config.yaml
n_kv_head: 6
d_mlp: 1536
tie_embeddings: true
parallel_block: false
init_std_up: 0.0247
optimizer: "muon_variant"
MLP neurons of a small language model. Each row is named by its layer, matrix (down: output weights) and neuron, and shows model dimensions 96-159. Each number is 128 + 32 x the weight over its row's rms, rounded and kept within 0 to 255.
After each neuron's rows, "raises" lists the tokens whose logits its output raises most directly, leaving later layers aside.

L7.down279 [132  94 129 150 155 100 149 221 123 122 153 135 136 134 150  76 102 160  78 111 166 123  49 104 135  64  98  90 155 123  74 105 103  52  94 140 106 148 108 141  94 114 110 151 163 188  96 104 160  85 151  96 154 118 114 102 174 127 128 173  71  30 130 124]
raises: "ies", "ies.", "ies,", "ies and", "ies of"

L7.down627 [ 93 137 184  98  83 104 172 142 161 130 150 159 201 150 137 155 163 196  71 109 153 195 148  99 117 113 125 113  94 102  79 142 145 113 159 109  93 144 154 145 124 130 159 118 100 144 128 138 116  89 129  85 108 139 125  98  40 145 135 140 170 111 119 171]
raises: " were", " have been", " have", " are", " he was"

L7.down452 [120 143 129 104 158 144 180 120 112 123 129  72 117 232  54 140  70  82 167 138  71 142 142  60  91  87 123  95 140 120 173  93 201 179 162 109 137 161 125 115 111 140 120 123 104 109 117 139  80 190 149  79 126 110  39 129 155  97 169 107 127 126 120 126]
raises: ", G", ", Sh", ", B", ", H", ", R"

L7.down1354 [125  97  69  72 169 111 102 206  97 139 105 156 119 130 125 108 163  79 111 113  85 156 123 192 108 123  99  72 153 137 132 167 140  85  95 181 130  59 165 138 105 119  41 157 162  95 159 107 143 142 154 143 113 106 115 120  86 121 169 125 143 147 132 161]
raises: " than", " than the", "ately", "ently", "ively"

L7.down1480 [120 104 196 118 140 133 150 150  94 147 109  89 169 107  87 120 105 132 147 132 192 155 145 168 154 115 148 134 118 142 139 132  91  78 100  83  93  88 118 115 128 112 180 148 117  60 185 121 119 153  99 113 153 126  92  79 158 179 141 106  85 150 124 126]
raises: "aria", "la", "arian", "aries", "ary"

L7.down1365 [ 98 159 109 160  78 124 130 135 130 115 158 130 152 106 125 122 136 107 113 119 158 141 137 111 120  89  29 164  79 113 127 154 100 110 163 110 106 127 168 192  98 121 119  80 147 171 149 156 105 132  74 128 155 141 162  99 143 174 148 148 149 177 177 177]
raises: " have", " were also", ", are", " were", " have been"

L5.down912 [ 84 142 188 120 150 129 101  97 128 120 113 150 113 109 117 123 125 120 138 147  77  88 121 109  77 157  97 152  81 131  97 116  89 170 143 134 104  89 156  90 113 135  72 141 117  66 123 127 162 151  87  86  88 102 122 152 173  74 103 190  92 104 155 134]
raises: "th century", " century", "th century.", "000", "300"

L5.down1360 [105  60 113 126 161 169 133 108 176 137 113 152 139 136 116 128 200 106 103  93  71 149 145 111 121 110 139  81 152 163 103 175  91 142 147 119 172 149  85 182 133  41 152 108 143  90 167 113 168 116 128 125 142 131 210 155 115 121 197 111  75 138 106 143]
raises: " by the", "ed by the", "ed by", " by", "ated by"

L6.down76 [205 137 152  64 146 104 149  65 112 168 160 117 127  64 112 124 132 113 140 130  62 136 140 116 122 112 135 142 168 102 142  97 116 124 167 136  97  95 117 126 180 103 144 136 148 142  98 132 139 117 172 154 198 123 137  64  84 101  61 171 126 123 125 173]
raises: "fect", "duct", "order", "lection", "off"

L7.down1426 [102 191  86 121 138  82 156 141 126 106  62 152 130  91  99 187 155 109 156 115  83 111 149 118 136 101 190 143 121  89 117 101 124  74 114 131 110  93 119 152 130 143 162 131 140  89 148 113 167 152 160 116 133 138 109 152 129  81 184 166 129 141 151 138]
raises: "orm", "icholas", "ecess", "uc", "go"

L7.down1258 [144 107 116 111 169 191 128 155 172 140 136 123 166 141  60 131 121 136 144  70  92  95 155 136 142 194 146 110 163 143 124 127 105 141 122 173 156 113 126 136 173  59 167 114 163 101 100  59 181 113 141 120 153 122 183 175 156 149  69 127 162  89 169 152]
raises: " by", " by the", " by his", " towards", " directed by"

L5.down563 [127 135 118  57 173 130 128 159  96 150  67 142 166 139 135 103 129 113  90 118 129 136  71 127 141 137 153 135  79 134  58 127 126 151 131 195 134 156 111 125 130 145  62 198 147 116  95 132 140 120  77 147 142 160 159 136 144 150 147 113 116  77 129 125]
raises: "ets.", "ies.", "ets", "ies", "ware"

L7.down920 [162 103 113 121 213 145 144 131 123 174 146 120 164 126 158 138 141 119 175 186 115 154 172 160 155 127 156 136 102 170 123 118 135 143 123 128 105  57 113  96  80 141 107 142  57  86 130 125 132 124 176 157 169 145 136  92 110 131  75  79 146 118 130 105]
raises: "nd", "011", "019", "007", "025"

L6.down416 [132 140 159 119 145 164 179 134 183 135 118 138 143 143  77 166 106 140 191 124  80 143 186  93  94 135 112 110  62 145 107 162 135 160 114 140 124 209 107 167 149  83 133  71 131 127 186  80 123 125  45  73 115 128 151 151  75 131 164  89 114 160 142 137]
raises: ", they", ", he was", ", it", ", she", ", he"

L7.down255 [133 136 136 105 106  61 189 169 109 167 117 131 170 154 122  81 158 128 135  77 133 143 136 128 117  90 171 177 162 108 119 161 119 122 133 117  98 135 111 124 106 139 125 207 134  88 136  69 161 116 121 120 137 118 129 142 127 164 119 108  51 117 147 127]
raises: " problems", " issues", "ethod", " goals", " activities"

L7.down163 [156  99 111 130 117 146 131 120 149 100 126 134 194  85 106 127 101 134 128 116 158 171 138 191 138 136  83  89  78  58 120  96 122  97 197  80 113 138 176 163 166  76 137 113  47 104 120 114 141 161  95 112 129 140 174 152  97 100 164 117 137  95 113 130]
raises: " were", " are", " include", " are the", " were the"

L7.down663 [131 111 134  85 142 160 148 174 158 178 159  81 193 174 103 167 130 105 106 128 151 126  92 113 104 161 146 115  73  94  86 126 130  81 112 125   7 149 135 110 134 122 108  85 163 135 140 165 151 128 146 149 103 111 123 149 128 129 145  83 150 123 155 115]
raises: "\"", "\").", "s\"", "own", "oo"

L7.down1256 [184 109 133 140 112 133 147 195  90 102 166 105 102 131 179 139 103 149 122 151 108 142 170 108 123 136 187 162 214 150 166 121  91 141 170 137  96 132  99 162 103  80 139 106  82 132 138  87 141 115 111  88 148  96 146 103 157 113  73 153 122 118 121 149]
raises: "ty", "t", "t.", "ts", "ted"

L7.down290 [134 157 113 127 122 123 130 150  98 113 101 165 169  92 167 151 149 123 147  84 128 142 167 115 102 134 107 153 141 143  98 154 149  87 147 213 155  80 175 162 144 115 137  91  84  77 182  90 142 112  86 153 155 192 136 116 122 150 156 142 112 131 106 160]
raises: "ing up", "ronze", "orse", " medal", "-up"

L5.down31 [146 113  96 128 149 115 120 110  90 181 236  68 108 110 159  82  61 110 122 113 118  81 138  67 139 128 107 133 154 178 113 117  98 185 166 143 109 192 189 191 136 135  94 142 112 139 127 102 124  82 115 152 166 146 105 103 150 103 111 111  91 116 124 161]
raises: "head", "mouth", "wick", "mb", "ley"

L6.down148 [128 107 134 148  90  81  31 132 141 155 130 161 109 109  60 129 125 185  89  88 163 127 112 165 155 109 119 157 138 111 107 255 149 115  75 154 145 141 121 114 160 122 138 111 148 139 115 129 135 101 151 127 130  93  51 112 157 126 107 120  95 129 122 119]
raises: " their", "ate the", " its", "ify", "ize"

L7.down1292 [119  97  51 115 131 105 104 184 110 109 142  86 193 133 118 149 137 125  90  75  88  84 128 138 137 135 189 171 145 124 174 126 127  94 105 135 103 114 109  96 186 115  81 154 149  97 147 120 114  87 126 169 147 163  61 123  78 137 132 147  82  79 124 193]
raises: "ous", "ity", "ously", " a", "ately"

L6.down232 [ 66 116 114 107 148 166 171 153  87 111 168 138 112 131 145 159 136 138 141 112 188  78 157  80  95 167  96 107 132  74 159 176 163 128 137 120 103 162 177 150 174 103 114  81 122  85 119  99  96 158 177 141 112 131 148 113 116 108  89 149 175 155 141 164]
raises: " than", " than the", " as the", " as ", " as"

L7.down27 [114 114 152 163 142  97 155 103 106 131 168 131 125 139 168  83 143  79 135 197 138 127 161 113 142 141 144 154 208 151 112 124 107 169  84 144 141  83 169 169 104 138 149 124 163 121 115  78  99 124 100  85 168 171  89 131 167 165 109 135 168 129  62 181]
raises: "'", "’", "'s", "s'", "'s "

L6.down1217 [ 68 192  88 123 142  61 145 241  79 149 176 144 202  91  25 131 129 136 143 128 102 120 123  87 102 187 151 147 133 197 183  72 184 153  83 142 142 157 106 119 157 128 145 171 150 118 139 114 139 135 186  87 128 104 100 120 136 102 138  78 133 176 123  86]
raises: "'s", "unn", "or's", "'s first", "er's"

L6.down540 [113 175 149 135 152 192 187 134 153 124  85 168 136 183  88  94  95  96 173 131  85 150 168  79  89 107 116 152 104 127 142 142 118 128 139 136 142 181 103 174 109  93 132  89 142 109 120  86 146 161  87  99 182 102  85 131  49 111 128  83  61 114 113 120]
raises: ", it", ", they", "s, the", ", it was", ", she"

L5.down1492 [147  90 145 158 140  85  95 149  99 127 122 113 133 127 155 152 141  82  60 109 102  92 112 179  83  96 134  98 129 116 148 155 107 125 149 120 143  77  72 134  96 126  66 154 155 156 154 131 138 113  94 151  91 153 130 160 158  98 110 151 166  37 116  87]
raises: "ption", "ition", "pt", "vers", "ourse"

L5.down142 [151 134 104  97 149 143 189 111 139 109 173  86 145 133 138 122 111 116 195 137 139 109 110 127 116 128 166 124 138 144 136  82 163  68 154 177 144 131 145 138 136 126 120 138 158  83 158 170 104  90 129 158 200 168 102 162 141 135  66 126 120 167 160 129]
raises: "ologist", " historian", " architect", " engineer", " professor"

L7.down591 [ 99 140 100 177 141 156 154 108 151  67 180 170  76 165 135 109 123  99 163 115 141  94 124 133 180 143 131 104 136 154  94  68 105  69 144 135 102  34 126 161 177  50 129 140  98  78 155 124 106 116 153 100 139  84  90 111 115 129 100 133 106  97 143  73]
raises: " average", " maximum", " total", " highest", " total of "

L6.down948 [105 189  61  80 123 165 112  78 137 137 143 109 106 118 110 124  80 140 138 159  89 125 182 115 115  91 102  88 125 129  89 147 156 143 107 147  80 112  94  87 133 169  84 119  69 140  78 163 146 110 192 140 142 116 126  98  91 106  96 150 126 104  85 130]
raises: "fit", " gang", "cles", "cle", "ican"

L7.down1505 [ 60 160 163  80 167 140 120 126 111 113 112 107  98 174 202 141 134  82 127 143 162 129 157 114  82 128 149  73 112  99 171  66 175 162 190 122  84  99 132  95 141 132 176 141 130 138 186 133 126 156 103 139 119 125 117 115  95 133 181 140 151 161 137 105]
raises: " as the", " as", "ally", "s as", " as a"

L5.down752 [ 69 131 133  71 129 147  96 146 108 138 176 162  68 138 114 100 123  97 112 245 147 135 111 133  99 113 160 181  91 156  92 134 112  91 143 141  68 150 184 119 117  71  95  96  83  95  66 122 128 128 168 115 146 112  84 116 124 142  98 179 134 138 161 119]
raises: " Grand Prix", " qualifying", " Championship", "roke", " champions"

L5.down1498 [131 140 109 150 102 132 125 156 176 112 108 107  64 173 138 138 123 120 142 144 131 187 142  96 102 113 119 123 151 120 146 103 167 152  66 149 143 165 114 138 130 114 110 152  79 116 136 170 153 137 132 143  86  64 149 173 117 122 115 104 132 119 136  26]
raises: " of", " of K", " of S", " of M", " of p"

L6.down320 [ 99 178 113 105 118  99 114 144  97 125 130 145 114 130 166 112 103 148 164 154 127 149 142 133 148 157 117 106 128 163 181 126  75 157 110 123 148  89 129 100 145 168 105 210 149 121 105 118 132  93 181 127 103 132 116 179 135  90 158 179 126 179 150 112]
raises: " of which", " whom", " featuring", " being", " which"

L4.down866 [147 103 120 169 138 173  54 197 160 193 136 197 169 137  88 101 144 216 117 111 111 144 127  83  96 129 101 185 124 133 111  61 113 100 148 118 109 153 173  99 119  64 125 144 170 136 117  80 134 136 158  74 142 118 129 169 127 124 162  64 128 101 123 156]
raises: " it", " they", " she", " he", " they were"

L7.down886 [127 159 169  83  64 121 185 217 135 134 126 152 159 132 139 103  92 115 144 163 129 121 139  91 147 150 177  94 124 146 178  85 153 111  92 173  86 159 105 123 159 131 114 135 147 141 171 171 136 134 140 116 161 181 164 170 124 145 125 148 117 132 146 137]
raises: " assistant", " Assistant", " deputy", " chairman", " Chief"

L5.down326 [133 127  97 132 115 108 149  95 176 166  81 153 102 125 139 200 202 115  98 157 108 148 125 128 103 111 137 115 211 145 134 183 136  65 104 179  88 161  73 128  89 122 134 131  22 106 112 130  80 109 149 116  95  62  66 161 135  47  75 156 154 129 187 106]
raises: " season", " season.", " season,", "==Career==", " draft"

L7.down321 [ 80 140 119  57  76 154 124 152 134  41 110  91 154 169 159 132 112 113 125 111 119 106 121 182 135 103 124 154  89 171 201 172 119 104  79 125 159 105 125 100 145 152 104 180 115 126 107 128 140   6 103 172 181 107 100 119 158 113 169 124 135 160 102 125]
raises: "ities", "ity", "ity.", "ately", "ities."

L6.down69 [112 156 122 107 133 116 131 119 165 173  90 163  59 116 157 204 164 148 136 171 122 107 158  94 132 179 129 119 116 151 103 164 131 110 141 112 154  83 110 162 152 163 140 134 115 107 107  95 185 162  80  72 115 164 129  73  58 132 102 167 115 117 122 195]
raises: "ing |", "ings.", "ing==", "ing that", "ing at"

L4.down654 [ 86 164 135 152 111 133  85 117  82 134 165 159 173 152 201 135 114  65 120 111 161 103 157 137  73 181 137 196 143 162 154 192  99 154 150 121 120  62 137 101 112 127 130 103  73 152 132 133 158 115 117 150 164  92 116 169 159 130  89 133  98 201 105 123]
raises: "ments", " his", "ment", " his first", " himself"

L7.down127 [174 109 108 126 110 110 167 134 170 113  82 143 159 117 104 170 141 108 160 110  85 132  73 142 129 136  69 151 115  94  94  89  93  58 195 104  67 165 159 125  92  95 144 110  89 105 134 128 142 115  53  86 103 130  96  75 154  95 165 137 130 100 178 182]
raises: " were", " are", ", are", " have been", " were "

L4.down899 [176 145 130 127 134 127  80 102 175  94 101 113 146 120 143  91 182  98 118  39 128 103 120  91 191 219 146 162 117 119 134 146 162  87 134 128  96  94 150 130 108 169 122 115  98 145 144 129 141 148 123 126  98 166 142 130 123 129 125 194 152 109 144 127]
raises: "son", "son,", "ular", "bie", "ss"

L7.down1246 [205  53 103 188  75 129  96 164 192 103 125  93  97 108 122  83 102 125 141  78 213 138 118 158 102  86 124 204 105  88 139 131 115 136 145 125 159 125  87 137 168  96 154 185 100  66 152  89 104 165 159 110 126  98 154 114 118 134 162 150 149 180 113 133]
raises: "lan", "iter", "ict", "l", "anguage"

L5.down924 [174 151 151 128  97 148 126 104  93  97 144 103 154 124 153 143 154 103 117 170  93 107 128  85  99 121 147 145  86 122 164  91 118 111 159 141 153 114 170 160 156 168 136 139 126 128 148  75 211 144  65  68  84 102 112 141 162 131  79  99 111 176  61 156]
raises: " century", " reign", "th century", " king", "ieval"

L4.down762 [144  83 135 114 119 140 131 170 168 155 137 153 140 134 129  61 148 180 126 119  64 105 110 105  86 152 152 143 122 162 153 147 147 111 111 110 130  95  93 167 120 122 167 128 129 107 111  31 145  85 128  90 144 171 128 141 163 202 168  67 126 173 197 125]
raises: " it was", "ing it", " it is", " it", " he"

L7.down923 [136 111  96 128  56 175 135 148 166 141 116  97  96 148 215 138 181 135 153 123 107 176 158 138 195 135  94 137 190 104  74 120 148 157 155 147  89  99 148 160 122 134 108 117  95 140  78 139  92  72  85 188 123  74  67 115 152 120  98 164 168 108 125 142]
raises: " victory", " win", " loss", "rez", "General"